config.yaml
hidden_size: 160
num_key_value_heads: 5
head_dim: 32
hidden_act: "tanh_gelu"
norm_eps: 1e-05
rope_fraction: 0.25
optimizer: "adam_variant"
batch_tokens: 32768
doc_mask: false
MLP neurons of a small language model. Each row is named by its layer, matrix (up: input weights; down: output weights) and neuron, and shows model dimensions 0-159. Each number is 128 + 32 x the weight over its row's rms, rounded and kept within 0 to 255. Numbers have three digits each.
After each neuron's rows, "fires after" lists the tokens most often just before its 100 highest values on Wikipedia text that the model never trained on. A number after a token or word is its count.

L6.up205:158179165120164100121076141107115134154125158116142098101119155085122148087184178115143079122111129159141091126132143149138119182148149115085141068089125109078090180163150105098182074164074147205103126195144121117104088113228125168066208146114154131106158104124157169082127123109130170176127112118142120101123160107110142156070129108067149166127120170120125164126069096182142142092131164121129111135135167086188108112155197114116128124130068115103124124117146156122111100083075108
L6.down205:141115109187141178213144076118176144072148115165064095115051099106131169169125119146106158085106114173179088129186140105169130112124117149091117073136167154099174121070134148086134148081111150091097163055170175124177100103170154130126117137085103101045096139130129109132148105099163067127154140153104110120184139127080154207122097114129106172159138155101127183163073100116123147100167129150114159140130078108123151152096147138140133103084101090139143169146131115143149131126172129
fires after: "," 48, "." 12, " |" 12, " States" 4

L10.up579:071155163063115125018133149140169118188109121099122104039144086154151112150119121122194056101128139145135115125186165138108125140099148075160102123113122113139106127161151136174142114104128171124153145165129183089090103116159128145126108118095122127124209119159098155130192103140141153076132091157137092157167120164095115129113182202132131118093157139075177180162119104150084150117145158117173104155150105136140075060143152129168100149161147151087067148113102101154111152130083102
L10.down579:156096077097118139109132151158082100152143168115109124091118156110133108089133150231114106079102142135066127168111101112095100164145131127162128175113075111054154162099165185156133162197148062115147103114085223106147186136090103157111106113127067129127141149124137131065119131107100136138100141193151102178107196122148168168106148137140159128111128103099130175145132127110070092171100125111084123162077124138190130196101156124143078157122118103126139128110121151087120162072126151
fires after: " the" 40, "=" 9, " 16th" 4, "|" 4

L9.up561:163149220151125071081100082201093178118114141130129086152122182140084121141110116148081118106191152152162135193090111105137105149110132115114116153074173140107109127136121144166131132121085138166137139117070155079137171125168160096105132136117133127152103121140154148112136111093123168061090150085139134032194138178141158092154171147129086077076142132111116141181139101150162118160132075114169154104079154115152109116159157129094106177090170141129173132116156107115097046079089133
L9.down561:068087123134116178099128197170110157169169080121105106187152180099186160137077134073142169070154117143170100161152109112118169167100110123142093195141112182125095059162194139112106160124125159163140096078163103145130121106125147102174200084177106095172117112135120137085159118192120162128156128127113100136146078127130139101110116138082136128103128091102138106115172119168149153115107065080084137171181115153166149092134151091104084108096133096135070101160131109153101103099113172
fires after: " W" 18, " 4" 10, " L" 9, " 1" 5, "L" 5, " J" 4

L8.up478:131092144105082123124120166130067158193119119162139079160094120135110065076167126124085122072071151169190129099229165126152139108116193137143149110103121109150129130149110122148157113111149149099137119125089090093125108138090143167145181132119137095113133116098140214121148186200174161115146136126106101108157106140073113172065130211109146088115123143149115095137165096156129183103125074122118148171119147135131152058118098108147114147106145121113060136110101226143141114125110117
L8.down478:083133088173121144123107156103135085116108182125136099144093096148151151214134093128174167174141128095078138179102087110098195151109117136112100124212121100097116082140155097115098167125110114126112107161141139185145172142146125131071114158120094135160123110128165109084085175067123147133097079087085083159102148092169129132111131044169089134077136167145128182139189118125094111114119150101118126078186170130111074187112177155111128179079164146110138139088155118111140117179179129
fires after: " the" 30, " p" 23, " a" 16, " an" 4, "|" 4

L6.up398:135149121098181089089030194180110156147119118096140102102101117141124118092130130118136076116171132158117165088164124159120098164131018110102138142124143109137126150125141185098156097148105179172117118133163164140117160149171132145089173114107122109064088137121089107109104119190153142134117062126066089127114146168179160066114213165127100125079159132121111082131125156116092157089147113162173136141181129157103112085109182125187121168110158125160135078161101101175115129108105123
L6.down398:100132186160102161102130149121178096135082164115150136152129140113146144147168116076062134135163152079131125196112149151133087071179165141153179196109143157063113105123140090149116171069172120103133155133128128126117069106110114012120177111128166132179133157099138108162101099101136124132114145103183089180101110168091104128194071092107113109128116161121142139116112117195119125147073153083128077106127149126191128124187117105122134109165133159127124097085133136086051120160146132
fires after: " the" 25, " The" 18, "The" 7, "olia" 4

L4.up548:121080170079092063098147129134140177118146209096145131129084080096119097135109164120103174111128110091148154129092104079076102148157142141087181100117126125123137179070123086177114113171150160166202160160088192135152155080124131086081118122157101076102101145098138108101128059176097180161109109131136127101155094134132144149093126118149174064158143176129153133098132127151169095121130180189140099159111158127043192080148135128092151116088125114140110103146118148081117128167098123
L4.down548:090120183107137134108168168088140145127104168148151085117095137148120138142104160112163158097117146121149118164100104173129125150128086077118163106165076066125114141091102072144137165128094094188122174165083165127082106094082092115107090099104111143190131104179091104154136139157124198129164124097169144103147150126100135181115163130171179089120144070125109108119127130131058152068187109026115114187119096124130157106134179117162137126103122176113144113094133169212104182162123095
fires after: " \"" 25, " (" 15, "-" 11, "\n\n" 6, "\n" 4, " Mus" 4

L4.up133:125147171070149089101108135210147178158106146068150094175125083098145108124190116148137109135114136109153153169121123141195029159165150152129137091167109076124148150148095099102122126115105107186141110168127158129155132118158128171093117144163100120112197167136109094162127128085084089144100100176173126104188091119142114080111103165157142070164130141157109116121098109166133154141121122144143106195129156096082186109117147067154163133138028114124142069138145130113115116162160071
L4.down133:184156153163152127162173152145141130129114183131124128115105081078119057123101072149101129117139098102131120125142117140123078108095148089171155110150133144134142121234105108144085176069049103146111068177139191143128127090155092167119120164142105166185108153112087146103108138112100128108147163172070142170092160137068099098123172125160097160145143089173152153086168183121110136111131120117172123074047125101103155106120104121113102146162097075099180173106121139165115169157095117
fires after: " (" 23, " \"" 21, "-" 13, "List" 4

L3.up376:057135122097114120077101129072128149137134105148136126156139147115091121089156167047042089108158181125159158167115112183139078147139174145137146109138150189123091143137131095103161157096080139182143093131131117165084148201101108099124115146084129101149115140143087188140167155110130142157174108143093189127174108107095092150142132116162111133155090119164123049125093130180146108084199116075164121116095156176094105175158135142115044145140142139096088088184127093115105128120128101
L3.down376:143101118161106097091146079112164090094100112070114124059123135092199113144136128178137155152125073080117166120090115088102109105118099187128129180157110130089104127093146115161161158192128174106142169127154125145143148161143131126138063133085144166127166093125059112141074086113103170078154147109128133157123196177106130078094141112111104155130134178127168148131100127170089130159065160198106132141211111126169159141134096079036135093140166117161114135146116146133094177118127095
fires after: "." 52

L6.up161:175140093118112097142074124183153207127077092161116126118098097069126097081168184118168118107085114094182105126084150149144090124099160147170155105115134110113121140113135096154142118081074165123138173121077146112052151104157196138109152127108103084080162094104140169120177138181129150114109121132071136093158132111118078143110158177117153070149083126137129104078119115153123169094137099175145083200133157129159162091077146144196173186154105141133059134143128114134118117125143181
L6.down161:100104155194078119105128173134094168167152117174129132132098072075145160205121122217126166184116152086149189136088152092162106115123110094093131068141133063126146175085091094126139158164127119180171128133102141125128163119166123088085112107116095103130116118128148105099115162079145141095112075073091108134111136117178129064079105130153074153146129100127129203183121106125128127096127166147111117148130133184154103162132157112159145141058092060137143083121190147093154161137139117
fires after: " the" 68, " a" 7, " as" 5, " an" 4

L6.up286:134070198105073121147108126141092162106163076124165118174032092113132129096082089130097131152109133156140105149144083138221143135131164107138114156134142144156109151135082092150164138136145133135185127132115136052115164115135153110086163169111066075197173109110130128119157100159148175083177139145075142082102131174108153138122132211093158193180090135196134114106124097216137143091105144127133117116124147130123147138125121055134110116119111100111127125097103138177085134124134107
L6.down286:104064111146100074199135123094104091126166152178169121138115129125142148104069126111169085092142152129160195176069101118150193131093111204167175123128126127155075117149138094131145168135125096174182077114136121116100184118105134119150167127141127105111181121134101159162137169089085129106126107126066095114166150088110171109064097137139043150131166099191097057122171141150130133088103125116178148113135137146102115120140099178129071162142095111143138188099166113115112169132141084
fires after: ":" 22, "/" 13, " p" 6, " /" 6, "," 5, " a" 5

L3.up66:141084158109102185126113084200121197177153128125188106157143106146084122173086123118171099093096176145172154193064145167132125133113121100097130064132147105151114145085120068120160112121095153168039133161102119149110094148113149154096135091100121111168090083123150098095144136145061112087143073095102166085094096122152097115162134174114064186109124147137114146177168118125153113145147168134138154183140123138200176136166137098116142131069152148151132144153092101113146151143065137
L3.down66:119112130143136168144176185158164143156146065167065109084153161093134132128096105157123118100145112121126089128141163130096111151132116098160063082138128112154106122105149141151164129162126166143095149096102122201037104107157149135146178157149087106108100115146143181100117115134146105135125098148128130112132151103154098130084158129094080145104140088076183109147171169069111098090132172105141126208176121146163121084226157108096192131126152094150197086187080115078106116097086109
fires after: "|" 21, " one" 12, " |" 11, "=" 10, " Preceded" 6, " Succeeded" 6

L4.up232:112137183089133151103118122131134164094065182164152121129107096096119168165104155071094109181145079137151110159084113101126110216114131110173150079136119107107174163173124134167141199078074134149165163119106092133108204124163181107091143131124049097141122134135142119136144151107135105133131019086135117132161127141112129097141103177172116106154149176133144175124155102157145079154101165121121151198097143102090110151141120117158097140117065097142128088128112148078117145195128077
L4.down232:131134101076125134180107172102139158196096118133159091102180114090145143139161166193135181175116067134182136171146171159143140168081130228141147150149122125083155099100121087139148112150137152100106131105107113130097115146121135125104099117066124077133136129100140160121127138127136156129162154103125097143131150107139126090145035147093117124087111220094089126118118109107151142125139130092096150060128112165119164119094063123095047091208103123145145140120180156177090164172088119
fires after: " (" 21, "\n\n" 9, " \"" 8, " dis" 7, "-" 6, " en" 5

L10.up233:091134160135152099136119161146098111116120145107173099118109090144047099132185131075153040121165138205144125212088153203130128104134117149108118149094145119145124128128148123112095118131130129165114133131137133149061167113139079159113106152117096149182192140155098103106123140133109074129151092103175151107150092069065164170094138111076130121120142113071166150110228097134163186096149100133178114081124142149136127120127113161133126146140142150128115072015128159148120128096130146
L10.down233:113133130086203096154070126136172134159128137112148189146175053166095050170145133138128156113089120159187077115115149135127149080169123157128118110132061072137172094126134160126127103103091127102163163141123142100158113107154142125115052126150104114111125121173097024150129131128107120113136129197180126176167133108105139127143146132176168162115111112067094172093139103107093132119090137074115159110194109169086142148103100143160184081108056087165130143156148131125149120138176135
fires after: "," 26, " (" 11, " and" 7, " from" 6

L6.up68:105136142079122107100064175128110139172164094145198118120110088111193180114184135138179115107127145166160123126104118145111082118048154141100119131107134126121105141126109070152165120092074148137124132094086132116096159091180210127087194151162154136127148121081165122046113132142120131103077126115150189136058164107076126106071147161098165157136144117154071143170131123137150109127130103113144099090119125108116171110177156085134159136079128140180072146099088181151082116096140179
L6.down68:117140152124104107142142102104071132123197178092131100157117094147158143137097130073095087102189096165169135165125092106126114135151135157110138156160116071149213137104142046057129149151122055091166102118137134126168129114133093143165180101205110105165121110117119084138090126090108164099099078095199140138150149119133157123095103153132165034203109125161123099157103160188141156118112137152147128123166113121108123144163198145139140151109076120136148171079096135089133092085140143
fires after: " |" 33, "," 18, ";" 10, "S" 8, "C" 5

L6.up19:084138172148130093115089189142131173168116110130157095125125167083100096153129199132046112106126164138148137091150138177109156157129142168161201097089173150145172140132107108128160116128037118175127121118117111133081162170132120098128142167086107133171198103127033144177073147103130106136114147143158081098168095122113187127151183091091109090130125126162146131124121114150151092127110103062179082134087141143086102132159137133107107157097066105161073122121125144164127100133063109
L6.down19:191146118105106045114152100075140084095077110092147207137121058140164063123106177146142143153095148134103115097167119092123105141122136099170086160132148111157160116119165098132113108111140087047116137129142095140191106107141166147136119137153119120090081149101128076132190137086159120151103095203149193160119172123114072161140158167094108133156123131131110116116114133141112146109174166165103131114108131125130197125141177086190144115180130074156155136078150129108188076105165076
fires after: "," 45, "M" 20, " that" 4

L6.up462:086141175130135060125072113107139172196124159148147122149084152116129144123161151085132082075104161125113146145156153111196115135141028115136126043086138158140138118123109140115122091086105165144078107113114161131114163133175179134142113175100148119131194180164109160144130103172146131080135049133097158134061140152164159118150105104141139149094124088143163080191113118127137162153139152087171125176194155121094166088175119120085066120118173143171102139106131121093096147148153088
L6.down462:135110134204106134151115137132118142140127128090114084053183136160089106106168168116143091146142107145116150099099133157141123126139143086089098135169167119115147107098144165145103103060120162112139117091202150101179117130157119060143179106173150148138123099171089122114069094125124146110151088130167089142165119124128128126084169168112143081188155146131128106117080106123128128072108155237071091123140113104100117164125163097103209126155083108190054160130129174187128070124133136
fires after: " the" 44, " The" 8, " a" 5

L6.up408:140139121074150149099120103111126141191058172164138072091172153116109145132125166123216080131146143170171108132104136126086036122132181117138086111076151097139100168109127116156203120106111172164177162142136128137107142103124162157105113126118142145078113098118168139066130115163147119066134176070119117117135094125073118075154119187120124139168025104120156119135112106134172150163138120103125124077152099117137106061141148163146140175095160165113110182125105182151090100137132109
L6.down408:147101120088086106144103156155166038139132093110124116142149175192074143114132089135117126112151110111147139109150118126140109088050112175116142110152136101044152102083127158100106176101117165106141065124148133122169163134057123146136122074099095129146145159109098198116086145156128211156162165121124111152101126138148110088160088108172104158165158146078138107135107114131157102175160119142103115175068175162115097139170074090153114107189120097186156120172152084129108146185177157
fires after: " |" 32, " 1" 8, "|" 8, " Gu" 7, " M" 5

L8.up442:148104152180103129104117184149149199151050141126121137151114109033113117089193133170124121143109128183157129158120156162109057140108158139143190074068156113095156154123124090156148069154141123172112146151128122114080108105168114117200158109126086157154156083101089183120092113176169161128116098118124157067098134138116177115114098107148120082150095112149134113153170086141135166129112089119116128159163158127141114110126084128128084190065106098185098058110142147158142166158093115
L8.down442:132098135098130143170184066102166147125150132117162158158164105167060090191102086109093140128101108151185155129194171132159134104131151131084093163219162119127123179172120152155116120148112102083126147191135143129167071099178165098088116130156141151071070141091117120093157141113086087141126087109115135187154143134149059191146114113098091157139150116123116113123120183098116104183103100094146105114161156086146077093134157115097164083143145109092139130154057127118150079108171148
fires after: " t" 13, " of" 12, " and" 10, " n" 6, "M" 6, " a" 5

L9.up602:143093143077151046139103122136147135162101177103129147147086090126177122080186118115120122105197108130148155127180127064142114152067162181106106141146169082169154157075107136168123123113119141145187105104107151143112134131122147145136116126110082035099100233163108113131139118185131119117085129129125137105067075175121112181068102173115150078111086115151138146143129125131108120078136122126197114158141173153089216108147126082119127165118125103152104109117161139114103104169139084
L9.down602:127095144133141095097066059101109111142106176155140206145131107125122131154141103175095126123088092150045172123159131123185158144153165112102139173163140033112116161072103124160128124104129158142097093114141184140103151123103173116170158110164075143133162150148070128145101122107113132141058167124091148121137093173127089121152114093120160088139130115148123080174146099171122113138135119124168136138146136162128136172124112083120102129131156182141188141087151129210101098113080012
fires after: " the" 22, "\n" 16, "ing" 4, " a" 4, "elli" 4

L4.up160:085155174111104086062116125111121208125092165117139074112107117130133178093154134121169168078110151107152090200097111122144133130070145133131124094146144100125113103184140088104149111151104101123142105198091161178179167102128149138150187194052113154066118121134133188142076103141089089095121091105146114107137093076127144135085126183092131112105107149149069130183180128106155146154148201134130137169102118106117184110136103131067097178095118107122138129177092172161157137123135129
L4.down160:164125117146131130151146097123091155122183099094185157157136100111135062137129173113142115175108100092117124142112113142118167119104119138130154149116156095159089139134177108167100106100106131129144167112141176135123146098184091124153093049155131145177130184122111125183139203109198155094091199143134152129054108119103124185164140122130135128160152130153106077112101157057113108079182102128188179109168117105062100113093123063173136102138105100066185110149120130098123070080136081
fires after: " (" 19, "-" 11, "\n\n" 8, "/" 6, ":" 5, " p" 4

L4.up418:101138153097118112117095122116089131158136102108139086091121157067129170098219131124145065098103113130137189167115125122204054144152131125151124135114108103127141142106096120172148156197167128149141130190107135124142129116150134073046140175142074157134109131100126131141138150159165072169149110088163149091211106179095123076122102149086114101097053144155154083149110124199131096133088141138134142209125152121101147117138129138070158175066102142101122122139086091141100161145131162
L4.down418:110140135126140086141126167094116147074138121165134110129157089070087144150164153089096179141150166148125079138176142137103125109131125042123127143099093183071139108106117159069128168138103152104126140128116111135168170096134139113065064116148101155135118054162106078108107158133088154135132127168066107160153069123045155164067161124137110146128097134186135212074141207111135149126179133146108145149160154129136133195173128049103106138151109128170116107133104127134170142160136165
fires after: " (" 34, "-" 27, " \"" 11, " uns" 4, " under" 4

L9.up346:080151159098054118123063116143112153134111184150114124150142175089124133153218097165163076141135141103172143157124092095144090112110064122115100171113076101151164189156152100109106172160164109130197146119163116122101156123132125111113149090143108094111145153163136131098139109180064152110138056091142136144196091148115160093221136097095104172130111109159116169132143151118108123058122158126145085199139113137078112136086129074107146144154125103102092111070150144099096144132169163
L9.down346:104104169092120128153146158085152112144165115135130173173111128124123118174095081143128101071131152120158089095112124119178166098154113093115192134151085156118122100152140168177144128117098114082073136185106201049148107146172112125149168121151177117170146174140152111165091150174152106111113113091095144138144121133161131183100158118157161145125112136144099124107129138151132046199060056147150131065143114113141132053135052154135074151100149092132117123107093152131120151059130200
fires after: " on" 23, "-" 11, "\n" 11, " is" 6

L6.up150:067116118074056094081091074172091154152079210176156113129110076118189187098154143152160066139145115200147091117095163131166120136139090133095130052136136112115123189122104170150109143096108176176158159131132105139146150059174167172141137179123145161135129151131126104146089115101124133091079096141080170111132166143072157131154086161125130127115097184089094151114134075106102154108109174101158108141082168111120127104088144101121170144064137157165153108123134130133124105156138124
L6.down150:164164126177103075161158088124112169144169038119143020139133112132145134159131139079141133149134123099142148148119139146118091114075066121174136155149158054077102149140148164160068174094119111097120098138169040110156113143123112118102116108134114140082104129151134104112092170109136068189125090131149125141171121120135083137131150092158088099182136147130127106148123120171123134137186080076130127127125150149126121194128082183133173094087141148131144131154100093176165146123224152
fires after: " 2" 17, " 1" 16, " |" 14, " 3" 11, " 4" 5, " 5" 4

L10.up450:133160122159093157100127151156106164133124109101123095130048145144149159111129121146179137123172175210110184148076150117098110122154089144187160060126158123070162155152125083150116162177085146157137119097122115179049097096174161141067114112148131062152082107128151119125123092131075120168120178114117157121064105114086141089106160143132136131093147157172083155144090066129108115143144100116127177138129125118179110132107142090101101166153160138113161120067162139145085160046073102
L10.down450:103107124073164108106134112108137101152134132102125074131094128161120146158150130109170151077140099139005104141111109073178101189156121113087133137098132127159138119107136153144160099095143137135131112119095159129226162172140128114199140169138131131086142176158105157117186087126180079151129077181097132095123103133175092117169087108134112156045074164126131124098121155110186153106104138080125176135126094108136184100112165149166129106100142206129092178161111158112132075127148129
fires after: "," 45, "  " 20, " |" 6

L6.up376:160097154136022101130109201143121154119127139162155081110146172054142152037152180132123127143072101164142122115092129150167126098131095177149155115129047133142103127112117110138179111154146172200130126120165129180110166166146129110140172147076097096084086199111167109143072137142103127120151127106097147121101065103110174106093164125107151110101134148095096137110183129087126125126135134071183149128116158102154158121135149102166132172181092155135111058119141094170093120117148110
L6.down376:127124142097125171146123153143078117095110163121133135134123057163137151164070073147107121124162165116146151146143113084139199131117168146081219159160158138116101092140100117110111163136075072127112147080118142174155110123142189173108086141101157087127113108113182135122085104049080144165103172114090117070058162182139177133090144110159161181151130130177143149082107135124128087154140112103156152123065106168119138115085134117119173101137108203101158147093160125159107125194129080
fires after: " the" 63, "The" 9, " The" 8

L9.up484:080174107109136118139122174193129147096138194120115078152144180112122066129126117082051092124185127179146153134134157123179111168158183116099162093083150108130094172109132090103126148138138126188102079127096143158141206116114092142129211181115125087111128168135116104111149089122125207140140125074120117166195132118108093062152139155125119063149117129150126146138144103097109122125164136155116126086165130140127165088105141120177089172123134125173124038118104179143155139079156121
L9.down484:120121137144101112112100088118097136135193084158125109197096154123124148141043087145139126158104144131153117135128141175102168106113130155128098144145053128153134154109189092181098112098115101082157132144189077131064142144152090162111157092152095124170130148151127115177153178143129109142156138140133087155148116139130141160135122068160145109053163110114031085145126095173138180107065060075144154138103121113144100129110200118136149086111135110127087182187117160157087161173134176
fires after: ";" 24, " the" 13, "-" 13, "\n" 5, " Great" 5

L3.up345:134123163080142175142076156146074156119113141127112110079101038102098102149133146119182113055183172149178144109146135168174094108104141116146121121146208168140159162146109130146145140180129116162080139109140206117199132117113159095084121143095115069093108180105148140122107085131136073127100120186062096103100112058127110124118078149107086136151123142105068188139125105090133159084110124125112126127190143155133160151123139126113170132106149131063102119085113180170105120182129128
L3.down345:076147100081149109075104169131104163151168142077239048103181096092140226150157110092112117156138134133143162172127150132119114112120136117134137096110153160092101148074133128105091116130143127089136167193110157151131105121136096107054128109172125110141138147103174132165135097129062095170164089087127123167137105089127154186113123115124138118114134103196091141074104119147151155115152199132153150144128132123142147185123152075114073127121096062139139119097186111182113171133109109
fires after: "|" 20, "-" 15, " bronze" 4, " Peak" 4, " AR" 4, " •" 4

L9.up424:140100124116100165149111152154096153109102121107131150151085089115112162148151107144106048134159164085169125159074128160144100048070138149104194095096128116134095127117120086149135177167116136139178170124080073096098133110090085132106161123166060093128162096132161142127118119145090122053103146131067162080104136071106152115084091152143128093087133141130094136145142162147162184124155098094140152128158151168168130163190155115115085177101151141187120176144043126131115137093087197
L9.down424:131119109101175136135150168124117093194123106158105196132118133158062203159070078238130147097105114179102138146168138117179168092166084149088119109114099091118205151089103116114140097129108130130102111118146211120155087121116113151091098130076112129103117146126109112153215113052126123134121048153131125134129145141117149136120183107173122159125124108151134196111144135083124120134084150098144163131115115079136092126206142157137168148108164085130087081117118161097127138114118140
fires after: " and" 24, " to" 20, "," 16

L6.up76:125114176101134141166150119132125115102095098144115121085128152133162122082171111033127105096131123115126113128105207173140142086081127140184171112066092160151096160176202092178132149156143177119189203152173179176076108069127110151125164176069152120125136065079160120131101129092135173134134124075116156153101143111150144158093138173132123125100089122145135112107140126137198137104152121160144143097125096158063121149143132182110085141161119105127144103055109093115072128117149168
L6.down76:077126107154137128092154135076066132159156151111129095153099092129118130185165145134108142152136126182036132111166069128120105173149103087101115140198133093131115149094063111095123139107062100160071061119074114122114118162155140152177169064165106121165129160122144139101141141180157098097169109176146089081122114144135134116153176069129145136146136139125123130144139106095157117160120068127130084179111175129184171134137163069171098077148142216162119142117137180137175109143123109
fires after: "," 37, " |" 14, "  " 8, " (" 7

L6.up80:117080158074006122175104135073120139118131068112133108101073132134159117096133169076099101082087182193136159094144124134175090187148073087161087158124073165166124161114116189129135171148138136125114122090086148129144110133125122116117084138104110132114168151195178133156124153103197131156111159126088141161135124144127135175061161165174117139153131110152127093089112120179112145121141140090151090164154153129150092112148132074063145188079133132151123126078102110137122141122128080
L6.down80:118198139147134113124103143129152132082071112152126121122205177087114096187120110151152140136141111124156151121151119139142096142142132079122089115135128112124194113111168047146111130120113120107148201087130118177177100129104103117110136119111126113141120057146080083179116196149144095110199106117149125163159096107120170149166137101080068122072149134153094151162102121037072148129148126101133173057117083156114166127083100140209123069165141116122119111172136126144143170130119191
fires after: "." 63, " (" 5, "ast" 4, " ×" 4

L9.up211:106100148101177136057140142126099109175105200072164092101134100151089171120131167134086136128168171121145090138136137137146084139123106114045102072123146109114111154199140100164135130115109155169205169109172095158137154120109087171072119109112148079123121186084170170104170135141189131087137099133170119082120083075128124148139152155145117175087163155125070117090080113160125117125128179108090175149159152183189136156125112067149161128107151132145167129118089120151127075120100092
L9.down211:157164100130119143140116107134187098130044128192152036120104088110142145146102103151169123089102123177147177144105131089156091075092159113113116096158150078168105137066116160099072108177062082138110191121149095114135107139096099158171124143130148144073126077168153138129177161117100130153144137116101128139170108198113135079071128142156155114099151155167127114098154121119122095167125118136110174111168141073126131191126095142147159099202143072134183118166140139087118189105146115
fires after: "." 18, "\n\n" 15, " |" 15, "\n" 12, "F" 6, " He" 5

L6.up331:092076112097170145146139079124116135163177109099143116100122105127063155106115106133159097104129096228157128190096155119174087088130050134138156109116126112119139091166109075112158199113092187180112104165200157154175138100142157083096111120139113088099121153110179146085133191157173130093144089092133139116137124102129193116154198138130138166106193113127084115182133139129144126147228109128133078129096105145115139081101118099135143129139146128124156122109078116145095088113151154
L6.down331:139149107100128132083144225154086093095164086130106170163169167149179125133156108129112096079110050153077129131214097075195150131132150110127129113179106146145129092176145109151149112068120117139170133131095077084118102144147100161176119163190130109165158087147118136145157093155160095154131112137087096129134119132114092112117108144109090144102119131131127123099114130171125126141158045080109112114153141147173105117130137078161120117186166085184076135156069156094176057161165127
fires after: "-" 29, " Al" 21, "|" 10, " al" 5

L3.up415:145081117117143143098143103138117167130171057109114093130123093111169120138181132120125091159135125124189158150167132109105083127170103126175079128099057096103151181137138118144156133085147132095126099156126100064131080199170112152132089102184140089131140140117175135132109114130070108110181145188157155093105098116129110147111090214081121164159197159056092211129117115129133116182122169122103198088098125119142129099140175102179147136059143102124143126115127140128133072079125141
L3.down415:137106200106150104138135183132083155161131148154154170159147143209131182085179090133147094136098134134099096162124181170169128143140152125141124130149156144159166094075061099166128119127090125191108136166084095138126138115127124142108140109065117085151153125162079092099185134124112157110131048083126169085099112131059208092160102112123135120072091094158100091134130076121160165097169102082096100142134135119092155170101102089131100155112149158169101126128193148108149180127076133
fires after: "-" 38, "{" 8, "No" 5

L6.up420:133095180117090079139094119125111167196091108066143109083091114113164102159143185087132137086127134115138168125078160167160077113061108196145157100124153140156100151148064076226094077097097155163115047128148132120150109133154195112090149125083126138147118124075132184139135132110137162141146122106133108121117071183101125185109111152131105120110107096128113112150167126123153141120103155173174154172179133127143121098134151056162154155135145126085095143082119082154075132180120138
L6.down420:143142095150120141107192173146128197064105118118097152122171116156117081189141129127094132133170111127132108116092158160165097090173109099115133139112085145081120103122203134145131160135031118119166201190217151128149117117147148086118161077110083115138133168093139114167138117049140124127113166161114139139146163090142121064122114140130100106137125118157085094070141152087143092098154116167085060135134102112151137149130198109173127146130156127103102128186045106113119155157106115
fires after: " a" 24, " the" 15, " an" 9, " football" 4

L4.up45:110159108071069087121136123100156094105165120061179104096137135165151134109115115114123076131105125155147177167121120123112155093131064095200161169124091187169104158106135145121111148113140152133137122115172163179117153155157106137114109138114175158123156101109116167056142109202095111118116130086119190133134102107104171221100151121072097096066167109141191124135117095178132132155111142141172082131093153160154117095140116112155046156167163168141111112102107044161143161113105103
L4.down45:104142155133154106134131179151084159122167116145131173159123105132140184106154150132105155108151058137103117128174179149139133186127167124121091114112125133075124090137173138188150148142089151064192175099098093098116106131128109126097097081083081082127107210108119080098133236100091123121099145091103134141135157121123114147104158124110159120123151119174067103108154183113133177016140089132119156159202132118104117126131165107133168087113102157068078111133128141110098093118167133
fires after: " 18" 37, "19" 25, " 17" 6, " 15" 6

L8.up213:093125175128089131137118120162152168211123155159147126133122112041090146089184214121129124153119145079168145104088131098137098098137091128136106066145164131134142153164142082169165124071124185138138155100133117106066124126173130080139159123080144120124136193108143179149149090154101127123133110116095134118090119086086176187141110119084133109151064129148093130165202072125101086092112071135125117154116147156113143149071134152120083175094131135109147110148126121198094116176171065
L8.down213:142084133103095099065140125127120167117123095202149100136114137164105179123163103155120148178085092118148181134116171092160075205163073091078136154113149072121133139154109125125169147138165170106110091184129166138136100058179103172108146134115083113137088104100113097122100112113180134145111094108089154156126167132122046124170139103071131094128126143109099151174108164129127132071069134145092151121164083178141139149160186120135195142102128116136195086173155156119087074116160118
fires after: " on" 25, " On" 12, "On" 8, " No" 8, " a" 7, " the" 4

L3.up349:155135117119089140041080131174177162119083151118197080147129050161087087188140139117137140118101162166150136150183125109156149142131101078140133075140099175030188094147121126113143131143132112165129114189106122154190099080103162123124151146150148108132102118129140169143121186120141088100139135155143073111128163127066115092122131180155064065129173149094104137142156110053174100088130126079108151182165161163129139113122136118055124139154138106116101149115151156122118110137093119
L3.down349:083102042147097139094099137178141132117136131059120116083113134126176160195124081169104165109108130089166107171111169080187142161079104158137150098150108159116186108134205178109138145121140115159094126156091172181130146083148119170109133131102151111146126157135126152129096162120145107194092154095137126154118151138072117111147182136210120078127132158148035161169151107057126116107111101178169147147143160119054140115131133141072127107131098092144064127089132110118138123101128115
fires after: "-" 21, "|" 13, " |" 10, "\n\n" 7, " \"" 5, "C" 4

L4.up224:160056190122112157111150081095117105115136129111149074091139121134186163093110163078100120140091156123156127157125140133137164183120197196142130094138165135175117080128150148091147133071138139112159093186112083090126193179104153148116153148072110127135108143145115154078144160099107111118075128093144124078189155119111153171099135125138106114060105140125100111133150120164136141074146091127154133126167122159133170079183157114122028134129162162073098119063079065154130160134115163
L4.down224:116149111140149086133090132122108107122202137103128121143121148147131199130025124093184160132122145124197103121108181147121175123113100085170172171131143159191119161164146191110167097091071150144143114103110143119103123085128101156081107181145126099157100130092106133110214147124094161174127113081114199097102156109109146181115139161120180123080126153138124102089108180115119162022168094125131104123162151082113164096136171089092134135120094116108128101115092149129107119148096088
fires after: " 18" 24, "19" 12, "2" 7, "°" 5, " 17" 5